{
  "n_layer": 24,
  "d_model": 160,
  "n_head": 2,
  "n_kv_head": 2,
  "head_dim": 64,
  "d_mlp": 448,
  "vocab_size": 772,
  "activation": "reglu",
  "norm": "layernorm",
  "norm_place": "pre",
  "norm_eps": 1e-05,
  "positions": "learned",
  "qk_norm": false,
  "attn_scale": 0.125,
  "bias": "none",
  "tie_embeddings": true,
  "parallel_block": false,
  "init": "normal",
  "init_std_qkv": 0.0395,
  "init_std_o": 0.00571,
  "init_std_up": 0.0395,
  "init_std_down": 0.00571,
  "optimizer": "adamw",
  "lr": 0.00257,
  "beta1": 0.95,
  "beta2": 0.99,
  "weight_decay": 0.066,
  "lr_head": 0.0118,
  "warmup_steps": 389,
  "schedule": "wsd",
  "decay_fraction": 1.0,
  "decay_shape": "pow",
  "final_lr_fraction": 0.0,
  "batch_tokens": 32768,
  "seq_len": 512,
  "doc_mask": true,
  "train_tokens": 199700000,
  "steps": 6095,
  "dataset": "wikipedia_en"
}
MLP neurons of a small language model. Each row is named by its layer, matrix (down: output weights) and neuron, and shows model dimensions 0-159. Each number is 500 + 25 x the weight over its row's rms, rounded and kept within 0 to 999. Numbers have three digits each. A neuron's up and down rows have the sign that makes its largest values positive.
A block is one neuron, or neurons of one layer that tend to fire together. After each block is what it responds to, as a language model described it from the Wikipedia text at the highest values.

L2.down397:484495498490485494478486498498551466521504500506514506478530538493526504474492520494483497480463523494510513505497537476498506478554488493494520508444553462488548509498535536504514550495499489442477551515528488496508544511461517493469496500528526516477483478490543440482496512477515464505486497516527428508550492531474467499477501486512506482515509540503508452477479523444507488514552503473513494495489537522520470525507498504462474511487505425465510511523514496473509515490499506
L2.down422:472484528497512532494459525503558477553462496504515498471488548512495534493509497467507511487501484495501486493510553491471486455536518503505479517456495482513537487482487496523517516455469519457525547512510489472495479510498458516532521477505498480494523489540530486458481468501504480533517498492504493516534497547499503471480498481443487513516529536497498454479521528466466522500528495465470492544483534532479474515494496496484536545487514444474469533521500484542505451478527519
Description: Word-internal pieces such as ter, ment, ide, ect, per that continue a split word, as in compu-ter, v-ide-o, depart-ment, archit-ect.

L6.down68:514542505499513490530480455464485489517507513468505528516500498481522529479488533499514508502502507509498551514519506492465481442563525487528518490480533469518517479513496549491498558495490509494556509486507524518532511508483512500450529497528532482523487492467500455483501535526483504474491484479490461568554473517474488480461482487458538449489475479503486455482505522485474521483519545502494492490445480493531497517516523508465501520490511499538514490494543484481453487476524514
L6.down196:536486470550532488518497517499504508471506478496513522517478501506494540506498534510505544476485545483489481514482526490467479474496492475532515506487489489511465490515502522515486532508517517484490465494518470472535447486514546495491508495477542495569507509472524518475500537476484508482477497530461465478522552514457496531538530473474489443476468526562502493445488476510494532499521523499461503540506490519493486525504531477475514438533481514514466498482491483468466483526489537
L6.down221:517503521507467477526531466485550549508533485488525471486466516494484542460518533485504493463523480500485496502504502512498506524480465467495490493489501494525545503518510537485486512553470492501515504502498463467423505504462484489470511532533483526518538532480536496505522526456475497517510493460503498513490465528508526501479541483509457497468534502516524529531456467481507482476485551484500477472484526454499507504529514520452507507518515506511506458453480478507474532466521553
L6.down236:542517465503497478458537546519508513464489506487522458478514523514502512519497522476451514539494541485529478486527527508525475522519452550500515534507500530512534508480518512494480500512517496528484482474539510533494539454507449493488462489523474523506500489547458446481478501477479489479521487497532466503458503492500499488472490509502464504515474494537482518510533491480494498484501497520450470482503490554467502473466482519466528494494498492486485523466480564512500545511562475
L6.down240:484494521528488545532480508502473507489496516496507540476526508464490484514552502508524560491506541528502467530502499515487494483492442470529505476479502495497505508528511490496485512477477477485499490513460494498500467466488504559501512491505456454450512504484550510474505542502482517527487471542474513485523512425492459535485505511514503515493485493522433529502533560443509492510529488527529474495491503476525515472474562519497512500456533481502480497489477496521481469514527506
L6.down280:496482512532524475473462511477533488505496525495509523510528513498575540471493544533474505462493518465506487510513521501482490466531510469500533512462497484481504540511494526532520547500503505447483519492509489466504484499485529484480497500494501505525507524494531499486469507490510497478462511481524482531537514520460475529518514453480495446487481519479491479440461557491491539528559483477457507536507466518488464500505486468481508461505553494511535494465519541461497500515517485
L6.down369:525494507533520555485519488473529528481515489515503493531490497505491542485500523470454473534507518507512525469536495543544490478552529482477488539517459470475475520482486531529489539480473468471471504474524517471534508513511474547501491510494486485511473472495490474491525462490533466467516493501501456522532531478505534559531492489493491483492512487468491536491485505498557505519495517490472491481488510497467423517540452473513478471523508523486476510495510502438480498498496521
L6.down381:495518518532490497475487507500527511512493462482528519492500479480468546507509508551491492476500591528491505445528496504498495480500553494535499505493512492435525490504508537506542536499529511454500537470510464488526482501475489474475531496484547480505492503460515507448514496487497459519469497546524486502461490516514498511515484465525509496525496483474462524477517468475514527526540466534499529453481479491505487522496490441485459491514490482535480495498470475464539504500524512
Description: Second or later word pieces of words split after a short start, such as ter (quarter, sprinter), vel (develop), ign (sign), way (away), chool (School).

L6.down120:525494452465491523468492470460479466525480466501454533530511486550481471502485486526550488513490507512482494495499484500491525501484493498524497478469506486470539473505486459493538454541490497486504545485549496453485495500527539512485525461492461517504515453460491525543514479520553515477442509520510497488521492508449486475479492482474523538529496521525476503492523490515492545507500514526538490465536520526510533532488530484500480485473504487531478533541519509522509489513470534
L6.down193:491507504535470497514551517446534524508501477513529463457469488521479535517491494515504471480494518475507507494525482534538517488475507475535515529493488510529528485531544520536464522527509501541451489493520540473538529522465531486505498507483499479510519481494458474538515489474487521515470510531493502501437463507499515458501460489519501514511441501463456472494477476473561469529455483496494526460480470506503489501489507483501490510523478500508531491499529458517452512506529524
L6.down219:516504456521509539474435563501543495523470516491495486499532470501492498508543530513496542522518498467491515449529529518521453525509552487522498545478503484483482497516514475486515464503482522520520456518492519521485514472469489514483507489466485465445494517536482472492492472496527516541511483503541476491508494457503500534470522496471557541504492451483506491482507486514461507486479517533519494515508474494486504549492506487536487542482516471502488445480499487485509490470471541
L6.down227:500495504514559504471505518517503511500513547467481535484523489472483485524484494486479529527453473522507521522532502511472458490552517528484544453492465477490511490550475449484456477490508518487496489442474505517465514539527527537498522533532484472541525483480503516469530489507499496482513457488521515481502483481511486493495491519465535450478503470531518498525514520521498479585449480495541518477506526490485490503501525521476486522508535520488490494484475490497503524524507547
L6.down304:522520529491504476494471456490533495556482524488440499489519525480517491516532530514503505553546494509493519497482543503515524444482492464510487525499486531511508526495495507499450464524498528509531508482480530523521497475510524548534519507480508510510519517509475508498483482514537533481482480531441504490501445510512497440483530556455487479495465510476452455495494478484465469533514509508504495489503492519519527502506500483502530468511487500492501548492496464464472450490486554
L6.down411:467493529529493475520514539471484525467483486459506528447514478493519528522507507472449505495492489505543501491475491461487460466505532508518535489458468502496504485488522526558478498482490483489526546513475468495514522463516493533498482486481476483479518520536469471506540443525476524487487521486544466498496497488509524510477516495480488495520551522520525502482485521489514485509546447513461525528510470514531536538495528496488483514455525540513551516500459491548502483496497463
L6.down426:506519469531489505490477489465547531486506457552475481482481523523483480502478508510515489501497472472513576472519503526504478477486467480571528474516477541467504506511504486536539435486535506555527523516521513431529493492501471467496519516475502473522501479480488493506499487462480502525514482555499499511526499508546495500477479498458559502483477506498490475521513490540505504484512503518497461500477481506538511510500480515480485469495478495501514463539560499502493536500487524
L6.down428:483479489465561512522547511517479505517491541472503519504500486462518491498538464517523510477482544499454500494527501527518498494529510500516511516501501466491481479538484403522484502547500518484539507448535523473474482512501481492535477527536527518523488483508514478534524494492490478519489479513489505509509457487465514503496510511422550486494499512524478525521502518503495474582484522510524482523500466488480509471503513511462507490539479489509457520469475484512471503476521518
Description: Three groups: the ")," after birth/death years in biography list entries, before a nationality (1930–2002), Canadian); "includ" after a comma (including, includes); "iz" in Size fields.

L2.down280:507511490467495512547526446520505471507504462497471469430524469481517540472525546497501484511520472525453497500524513532452504523499470497481548497488479484480513478491479522484500428470500514530493506473523512484496453522518494473495500492518537467467485470533511518529480517546471507471487494556517488492475482473448536471500526499540502562516519508465473506494472477520541506527487519502481532478485483500523483532509544486511500546493507507515517483509514494515506504493532487
L2.down327:505461488508489493505534486496526505518497519513520527487503514490478485457471532518464425522465484461501489476489490513479513540442479458496501537495502478520511494504500499507458479497548463490499526523476516511519479499482534500504476509519434497509500525468487493526443486503517512526487474534515461470495507474485524511551480561454540535503509524462483535484475457480533509536527493486487487500511548491523495525505489494507480544537506539490484499517514518489503476544548503
Description: Word-piece continuations completing a word after a short prefix, strongest on "ould" in would/should, also "ill" (Killarney), "N", "ations", "not".

L6.down88:552489472498533487490494458564511549496486493506496477536512503487494469470513488532468510474498480504482487487489529507472535535530518488482504514529505457468505493504501476507464484493490535452480521539503516503439484496517483458570501510479480524544532519534491476476499491482497505537495511496478533537478505542505534510503506465532473522479493500502535493501532532470480478447501478455555476455467497478473509480465509517502534508511456514512488492495483470518541525511513483
L6.down121:487536486503497464493494479483455501525491499505540553502484523475509522497500478496491429475497489532509442511536500519557531547492516481490531493529484458484474490507490526548489482473501534464457547537455494470499478536511504524473542507518502532511490506511507501501524445475497467481481509443483514514489527498506441499478517474533501528510494532508482504488504531496526501513468529524547474470482441541482512484514528483498518518488522501524502478510465510525492485479513492
L6.down202:564480471520511565480522521514490488507473485467522507510516543539521532509486463466506508548481528499537503483479507486517517483459533491477476526486511534501502529469488522468539544501491500499482492494491480476510498471482490443502527469490522493511506495532467531545453498493508477471524502457513480513525470483495516502469533519470491560530474513479495483490482505506478513487468517534441490480497458516489473490448484500503551520503517493498473497526465515540544490492546508
L6.down222:509455462488485510549519494533503506469464467505453499464482476500501532505460534526502478484495482491467549448510479515465487526501478492528485484511499466515516490480540505537478531521534511491495476491507460478512504495493476533506495460503531500535487561503517464505475511525511515451498481467493515535522509496460488519491496528534466479446487513540522494516504526489502526472515486475495519523489493449525480471526528457531534498513543517536521549525522540475485484475469494
L6.down253:492529519497468607477485486531499478476504488522516530503504565515520493457462485476495498507498524496510513491500511463503468502518516536456505517479494522506527567487476519477519510490463492459440522505540477526494502503489508530489508518528494485478503516495536532467479493499521541492496506483492485496472524505476483524523525502508513516519506487485506438486501481458503488507522502555473564516515491480473462477469492497508494523445525520496498527462494480501529494524490554
L6.down354:519494431492506475495507487541512510513512500541474496482476464512513509510526494518501527501508549508492498503511469561473502475505504505520528499532474534517519552476488523470500555507465461463465493509518521479505512470513516487488518497477538510486532502503478469544524493480450482473482473479463478516491502497498441483533480512486490540484480453476452476506518486554543489498501496502458517481540448506492522531486531481506479501490504492481568494535488527529523479501522521
L6.down421:455504531523520524509497477494446517514508490499506509482451560484513497512486526473548490481520513510527511513527492501480513489492453470484512477450473510493480452511517531509531505471512501470549507502513499484516488499530486492501450503499496445509511502526449515470497460517538526489471508504505504456528547547528503472528515506561522523473480532439509476487498514526444524527487477504503473493486490520489517510509492467556478469474530539503500479505488513478497500513497447
L6.down434:479504479521492528522447492504513532484461526500502517489501499552522511504471532507470470547495552468506499504502474533529477481472469485477481480538499492482492511470506505488511488493487495531463493526505466499525494517505484501450510475509480500490545525541483541474470490504461499467483468488561512503550517487496502527500494494497484500442531511512519504514521477509487563475477527510495500503563503482532505488493526503450485524513529471568476513527463573503471495487490491
Description: Short word pieces, mainly the suffix ited (United, Edited, visited) and the starts In or at (International, atom, at McNeese), plus byte fragments.

L8.down27:541511463502502482479493513474494483496438484462507509466535542543508509478500466442505542507481465495496526486509491468480463559484463538565511524495518515501513517490489500494477525505463513515500511487507513518488453509530489459483491499497523452461486485479539493556462530518487491507515482514481516493464471514481493461493473505523539470540466481510535476520478507496521486532529497544473506509528569541497507487491546495516531528524504503494472490500494483509530493507489487
L8.down98:460499499512492536522470496517529455518486515491463516521504472507509495492524484475509491494479483442488491469495496493497465458519444539510476512450515523531492476500519491521509556494528480520534472517531459520536502503529528483492536508502499460461522489484485516464434516485517475554495496445523494505476492503485504509501472518501479494473469499485525523475494493515581538516548525482534508536522518529511485529500498499547474485475491479515468488525476510528494464470485519
L8.down152:453517425522496546564442502530537468533449537478483527475487507512535549501528475479524506478477507504545502548483506494513480485486472493532481503506485511516510506513513479509490515537462468565451514509460504501531483505478501507511502502525501449482547496487506488537509505519544511505487505486512510474539495530487484475497497531482483520482457513489501495493501512488520508492524500509500448496499481525513504497523497475554488531433526497488505500483489457466515486515487486
L8.down334:491532499501521492486479492462480529516487494491506503507501548505536521453484534514485482508499491527498511510507475481504531502500479490495490524466491531498479538486518483460508549547460509463545521504504485461507480474533513454478560516523514443505469543529464498544476476448469500492489521511454481499524492528505507513525488528507509506510471515515508495450439464469485497517486486531486504536532538471502490536481494523425517460495516475467500515533525469496505493504502525
Description: Mostly "by" after past participles like written, directed, distributed, voiced, naming who did it; also word fragments like Pres|ident, W|ater.

L2.down122:480475520520428484528494502499517559498496448498483509446504498529520505489491550504529477475505504480518480446499513516500484496526474458479483440506500484468502476534532507522525525529532472505496468508468483528518494536500481513510517507517516494502486507506509475478466488466549525510493473489500509509455511541526524537530530525509561530460527537507481463495457495524532495469498466481527494477507492438451512495485508520523494528484508522506506547478505501536501474512504484
L2.down399:458490504510529520542499528526525512521515534487530479511479550478497494447530491511524486497476509530521474492526496512519524543501456494478482485498498458453491505548543482493526502547517490499484489524475479514460518493501462504496511536511483524518500468523509469471496500504498500513490483504470496539480460518548454512502514485545494503531526497527540534512482502512435509489479530493513492506534509485454501484515465490533507435506488513511506539521435466497497466465488445
Description: Final subword pieces that complete a word, mostly the adjective suffix -ous (curious, famous, numerous, serious), plus -ew (new, review), -ost (most, post) and possessive 's.

L8.down45:563483523519539491480563526434487522495477512504523506505517497510492508507481475472471466491505487503499477441502489477501464523437505517507493513520510477477483523554501503476514506515497534533529546468477509480496512521477536496494538501479512527541486518477529488523516495444507473525503506500470464529525466505518478488439533495484502490472475500469474517528494519518521494493490574451485540484509492483467506528490556512488516489537495489462521492500516471501480492503479508
L8.down115:546508499475497491476503512566496493437526498489513473461487514457490505472499504502528523486508481488513527490473520512561539505528521515482504504455494504475487486536494483526484467505522492514519427460481522522476476523456525513496469515504504492490476493480516488519535517507455469527536491472502541502514476496528521511513511545481484515508491524468495504517474518489518487483435489486522490488514461476516506510502525493512519528471495492505462525528526542473512548440570487
L8.down219:493506489561502480533524451524546531461509471513475510544495485469529518483514528512504480493492445502507434454522512482474496488495498465495539513533503483510495515532497503517539494446501514504512487514500458534516473518507486441491536511508496528521497510504484498506456538487462508545496499526491470479471482497504567537485502513529523477492501502495494483490513465524559498481493527480503473500470491494481484543493518497510526519483497515498490457489495503455460508573469480
L8.down239:475477525441482571524505528459505476485489496512526482525478479494475499488475500490482494520518509537489524483525481475536460507462547498492492492509515514508536493496479496468540522518494520462464536525553513520526537522487480477486495471506512546482483479491537488478528486478481495509514497499458481531486544482561527493479473507522508487465512543530529462495503518476490512523439524525493541473511510495488516485517476511495466502489503479448517460490472514465506454488511546
Description: Forms of "be" (was, is, were, been) acting as the main or auxiliary verb right after a sentence subject, as in "He was born", "Twig is a", "the plan was delayed".

L6.down52:521491484498470511536517500485486487527469486496522530474507508510477519480462509444499500589486519492501470475515533453476480524480467468545505490467483498554520491506496478517456499506518492522511538474520505483515514524500520481497494490527466431485502487534505487491428550484498500494504487526516469493473506466451532453482493522486507548519498516515469536507482495509520481497520509520484480509454548485504498525484528501534481525501539525478510490528503514496561518482523503
L6.down267:514475502459501500504553526486536503534474507509539443448466472495467478480465517556508486552504491494455483501482474505487467540490522476505517528526497488475465520501503444498453516491495476485501490494517501511535483537489510478522474498519492509532499501517454473530468497517497544478522468496477507494503499482492547463530502497463495518522498500503467539501507462497501506566494529511448494522490479501525492527558491515513465492495480551513531505509494519522555520508475526
L6.down274:486538479537425479494479503502476475490494495507492515469527508541526479498492560478506534532471540506500495509467521527459460503423476465502504478516480510493502516531513524501536444499483445492473526486504513486488510493487493486476500499497476504505501481535507452530506517480511505502545509495469503508511481501530477523520495513453525483501485468541477495520520490475510497526540461480493523513535519541517517484486532484515533502472519515495476573503471494509522459539550490
L6.down298:492502468503496522494511459527531482475489472474553461511512499526522523515468530517507501531490515489503469479522534533473484491496511461540500484530509541507464554514504492510484490526525476494458517515488487493513529487499533552530471534498532470484467509523493482498478506485543508504512464482484525464509524500452498487533504494510551484480479503484477504522461511460523508518469504525508520544499487502494447486500510522483486465570536469440482506522529445466506491458513471
L6.down313:499491546496504522473518504517522482513511536524510499548516526515507516493512480528485457508506498487468517485523477531478483505484489491531518480476494545532512489536526474512478525480493477535489534527498528530488485477517509468477509534536491487509498495486527488496481511538482455446515529511502499514523473459464523485480462515425568495484486456552452544496485492488476495540490502520494469513458560475533500495501514475477466508543472454503466525525508480481505483482511495
L6.down335:471496478524501533491469515478514496516519451529484500538517476473494494477472507562519472505520500502492483497566490497483526488489498478470471544507476548504506514473482500502531486514520494470505512472456518505520515503506517520465502470538486486473477480537468500520490528486553525536494508486491488498517528485457509491520487503549443519522503478481522490513506494411561523526510540536455521523531497494505550489499539486475476492445506469498481486477502514492490527478497487
L6.down338:581490485520478490517479493502486517476502478523463485514487514468477491454507504505528531508502476542513513478468494513493490505545500472487494479449525498551491502503511501524480513518474513486470510484540486485507494499502494482508479490528482472519453511477550494533477555493498465507532505479480517479530500496499462547508481521531500483498469510465548509503435536458541492478504546526490471542472535522475489515501542487532507504501478461465508509496530458491569496483503513
L6.down352:499501456498472498505506522484513526525523506507485556474490477525482536512446512492500457538481562442483518494462499512485523494449530468557490515490466504529541469454548516502481517512482516514443494525530494512518525493514523452495478475512513455534530481480512461522474491520492498478484479508496484534480502475495565504520500486499528503526502482496532490464479480503495500509478567513487476537513468503498444534501497512514492495481517498492489494502491530472495549498512481
Description: Common mid-sentence function words, mostly "not" after verbs like was, did, has, plus "also", "as part of", and "us" in using/used.

L2.down112:517490514476541512477495530463479463490514519511528523519448543502502507528483533524510468481503511521491465536498475509486533502473516473535489492480528520511475447514516482551513493483494530484521486512483497513514443496537481482501482510500501512490497483468492511500501487481483475446513508502486472488502496504542496494489538557547529476485478546488465476515531500560474511476440527516530472464474526461484507524507491488500461519529559479442513509504496501471487508538523462
L2.down353:487505504531507532506515513447494495543507423487479472539491485491504505466474522473521458520512517511506518508519520523506496533481504515522443517471458504515486518466518521500509505443515535481516517532517492521565489518514517507573485456499520480528459501506499493506467461459521497528484473483515493511534517518484522492479459551534509502496511491475533481496523506495530503475463484511460501516480522462493457468516527488450447511501529510459480520517510518510484506497483519
Description: Capitalized "In" opening a sentence or paragraph, often before a year or "the", plus the In of International and the up of Runners-up or upper.

L6.down59:507445506489506524473538469514514492530501513517510535482509466541501525526463499539508500519510509496463476467452497541462470456504524472499514518461479524501501510525493533500516504508489501521512479537472525527549499510514513493487517507489545502443508493484536508521493477495502491530443490481528496520490456480496531463502503490482487534544501531501520508492474457482518519477487576503457504501496451538512529484530505504515489471441500479456489470508507462513498485551525476
L6.down92:516486520490500524519521491519502490511492483475505472484483452523495519499477541432502516527474512501484450440521491513496488526503486507538480482524528482470468512524475565495511523530542500484504510479481496537510483502452516477507536491470538508510480496549522470472476524494534469502514478485536473505523491503535504522486544553493532520508451491528431483485499496500547487479494529509494514499501504483464509508485487507505508539460470487484441478491506513546519454477522528
L6.down255:501466499518483527502485464522525512446480490511463483541483511482529488528468542519510502456486527460507436502496522516496499480497499521501479493466503501486500504547523504475531548514494482521518480498513482522523516518519554500467524457526470512497480487543510489509477525486481536502453459535503527442480516495525520495492522473533555514523489511486492477476507433496537494495477462460539501468502477536508503536545546488493476529470521492475495503481482491520493497518530474
L6.down282:471501479544519494486498450505503507492502470511471482517531490503508503496476532501494516466501530500519458491497517509493521474500483475473503516533491471460489497516538542529532497519483492517557522496478425487541452538538514496490511504507500505526487497472522486559481518464496527523430461519507469461486494519501555498503481506494567519517501513488502489471454492519526488516507513499479456497502516504471518555523523477505506500455537522437491511512491474461530503516498497
L6.down287:542502536519509461470501472476505503457506496523464473464529479520489496514467536487522453512517495470538466496503522532482510461495511501532479498470493523514509521533478512497498546492507509524521505491529512495497526513543507480488499471440540503530451489491448502519496510487524517474481516511478489504490477556526509485517466476527571528516485490525500510509495492501514476465450508474520540493458459490477519540505475524497493514527541461431506491493503485524488511541534473
L6.down312:452473525536491515525495492494557474507476484529473487482519506475491547512487533471478492516497514489493511475539477503516484458488525474522496483508489480474469478502511539538503513472499514495546584470487440516509524433502460537487550517513497542506494498479539495490515469523493533492473479508516471515490462481535533511489547479492475471533509528545453498493510479507513473516505497498486518516533495526457508542501515485479489523457481506510526507472460503503481484483491515
L6.down325:501468462505517515508462512500487539481478443471493491510499508514518534509466490498532568498490522448502476474501547561449512477524492505498482541519503482470494501497535505498528506506461491529519499506480480496561471530507508483531501501466514510514544490515494508524476480463548514499496456479500483497494519469522503491501479493480580553517479511470450482469479496508510497468502507509500436482527532499491528522512504531499532496499519468465511525505508478500511500498502440
L6.down359:503483481501532492475460476508514510473486508531506471547506522512497498534481538499543518481461529489526447503465523537507510467498526500487505523507495487498503502514519490460505547490461489513532508466494492483523437531543531517505510489459518500475490475527485502545481481513528532488486460544513532481511527522477531495500476489500573528521446495466454540473495479509508463472488466449492481482505485480508507516492521510505511500509529506519528517483433473529509514545486515
Description: Mostly the mid-word piece "ost" in most, postal, host and posterior, plus copulas are, is, was right after a sentence subject.